Weights of a small transformer language model.
Size: MLP 896 GELU, vocabulary 1728.
Training: a variant of Adam for these matrices, 114M tokens, 9337 steps.
MLP neurons of a small language model. Each row is named by its layer, matrix (up: input weights) and neuron, and shows model dimensions 64-191. Each number is 500 + 50 x the weight over its row's rms, rounded and kept within 0 to 999. Numbers have three digits each.
After each neuron's rows, "fires on" lists the tokens most often at its 100 highest values on Wikipedia text that the model never trained on.

L3.up510:525509462512546531496503498495487520436565455507484566505448445527493498502479520493535502533561485530459553465410508617512491483487507539456435485488533529592439425594498558458527487476501519520518481546407476442487594515493456514520558567411501452412389467528554521530503423470489387393480568495484528616402475504460455413526505478599484461556557542456417526475509607562492552554501
fires on: ",", "if", "eb", " p", " disc"

L3.up334:487425550468469553483501507439553507403461533456440623531473442444512463445598526563477491568521418559456588433507474476610548495493552601422477518613455550539541486566453477618476459515616583449514492555424469498527475550472509449449537506517532564502427489543542502501480458568548401481367504490474511481473491431488495502524494532512405541475467466590438532505525558494566422487558
fires on: " as", "elf", " is", "ur", " was"

L3.up208:443516485546465443514536479574544503515508532518380466523547497463433578464490459514487516496564513481510560571460440523421520524508507516514472498613478574524444471504389438564567424452564521468427431500557493448603537467479420532587568542599503474489544491447408471465435497481436543485517520542602586560543503577472491484605498454438502545450425570520436507480475547510573409541493
fires on: "u", "am", "ol", "ro", "ar"

L3.up431:572399504557517592451365454539493493522474572572429542476451472502455514490530500546564400466543500514530481446555500566491516484516507478516523518560553609567491430596488517465517442432492551512567561540534571525544449561528547461439568469431538564436507446513414564535455505554466516450494450421443584525499493396497481489559413489512514437541451479482502538580562492494459568538461
fires on: "v", "t", "eg", "ts", "ating", "r"

L3.up310:503459463431608444547504529474489471472613498525437450486512440513498424430437550497487487519567571544382589562515496562510495531447512464460570590439563460566445531580525607437517439471435494539615620401526501400499480493515473470445449531435557370449516437478484445512411530442414553505440568515495536496454450475459642423500446451589478454505509482544461447532494528482464510557542
fires on: " Sp", " bu", "ro", " fin", "on", " rem"

L3.up17:486442416556505422501492567576508474448503484504523468516481471564453450460400586447538467454517439542538514510520515537528544466525534578490569447565497513494434458541525567397509448526523510467442464590511565451514438500481519561444550546551507539394579508487383526546522541489482482556538571481504518501479478524453531553610571550561515513506604509462461490559448566563431451413529
fires on: "-", "at", "ad", " Aust", "-d", " -"

L3.up399:488523520457522556450465546556429483628541386557480513494470492406480513500518498503395440503524528474512515534478529547569586545465565495529552440544488619490461587570492561512475526463438435409538535516490487391432390471517472518528479541481549491539520454505509530535458541457571483584570576533564483414485503486533527441477501514480484476520421484456445442480569514475581550499474
fires on: "ver", "ro", "4", "5", "ill", "in"

L3.up836:509445494397498505541454535439464449407489500447510474564451457449566355471534574572434443606523550561513543473487429578422548460494515546482474506525580507508459491526451514463482498474496501470467486588487544475482519515491558463525503524555494521417492478503515477501469502451554519446443566479559515528534388531450588471457539437623460531530507477476447454631569490582539487460543
fires on: " and", " but", "oy", "ad", "ra", "ug"

L3.up116:487472517566468500579441456539482529525512465595432448457506493478435535441501571501592455501505592645463501461486486575469507512491388560446464522527522542439546560521470543556579412531558539497458455471539561565503515574507538463506513506489528455476472505515553442596420464475441453531435518529551523514421515445494500437502471547543581447583512550528477451473584554538488569508458
fires on: " dep", " exp", "ons", "res", " cons", " comp"

L3.up502:476478500548471488613460578523443425575504508517476504474544484528424409385544501514452484661500507452429608466478402513515520376433557514503517446483508505523509486516518577600496490580538580451506483440548454488449516521584473475503514592507605458467471527432500461468356526487493455554446568515558574518501502506521610477561372550508505435511473575450404472533582521548558508458492
fires on: " ", "i", "l", "ext"

L3.up238:495451462550550359542466482474518446494527558547536565526505615428456497490437524448541442536552570454555487412436467530541558427473564574522580524469451506482443465477534547467496495536615552530536412482409572449560511630579446470509527486466540441406454497397481473506444517553477460517500475497478528505437421586414449527489473521450495560439511472513469426488542542483444472469493
fires on: "ight", "ort", "al", "ant", "I"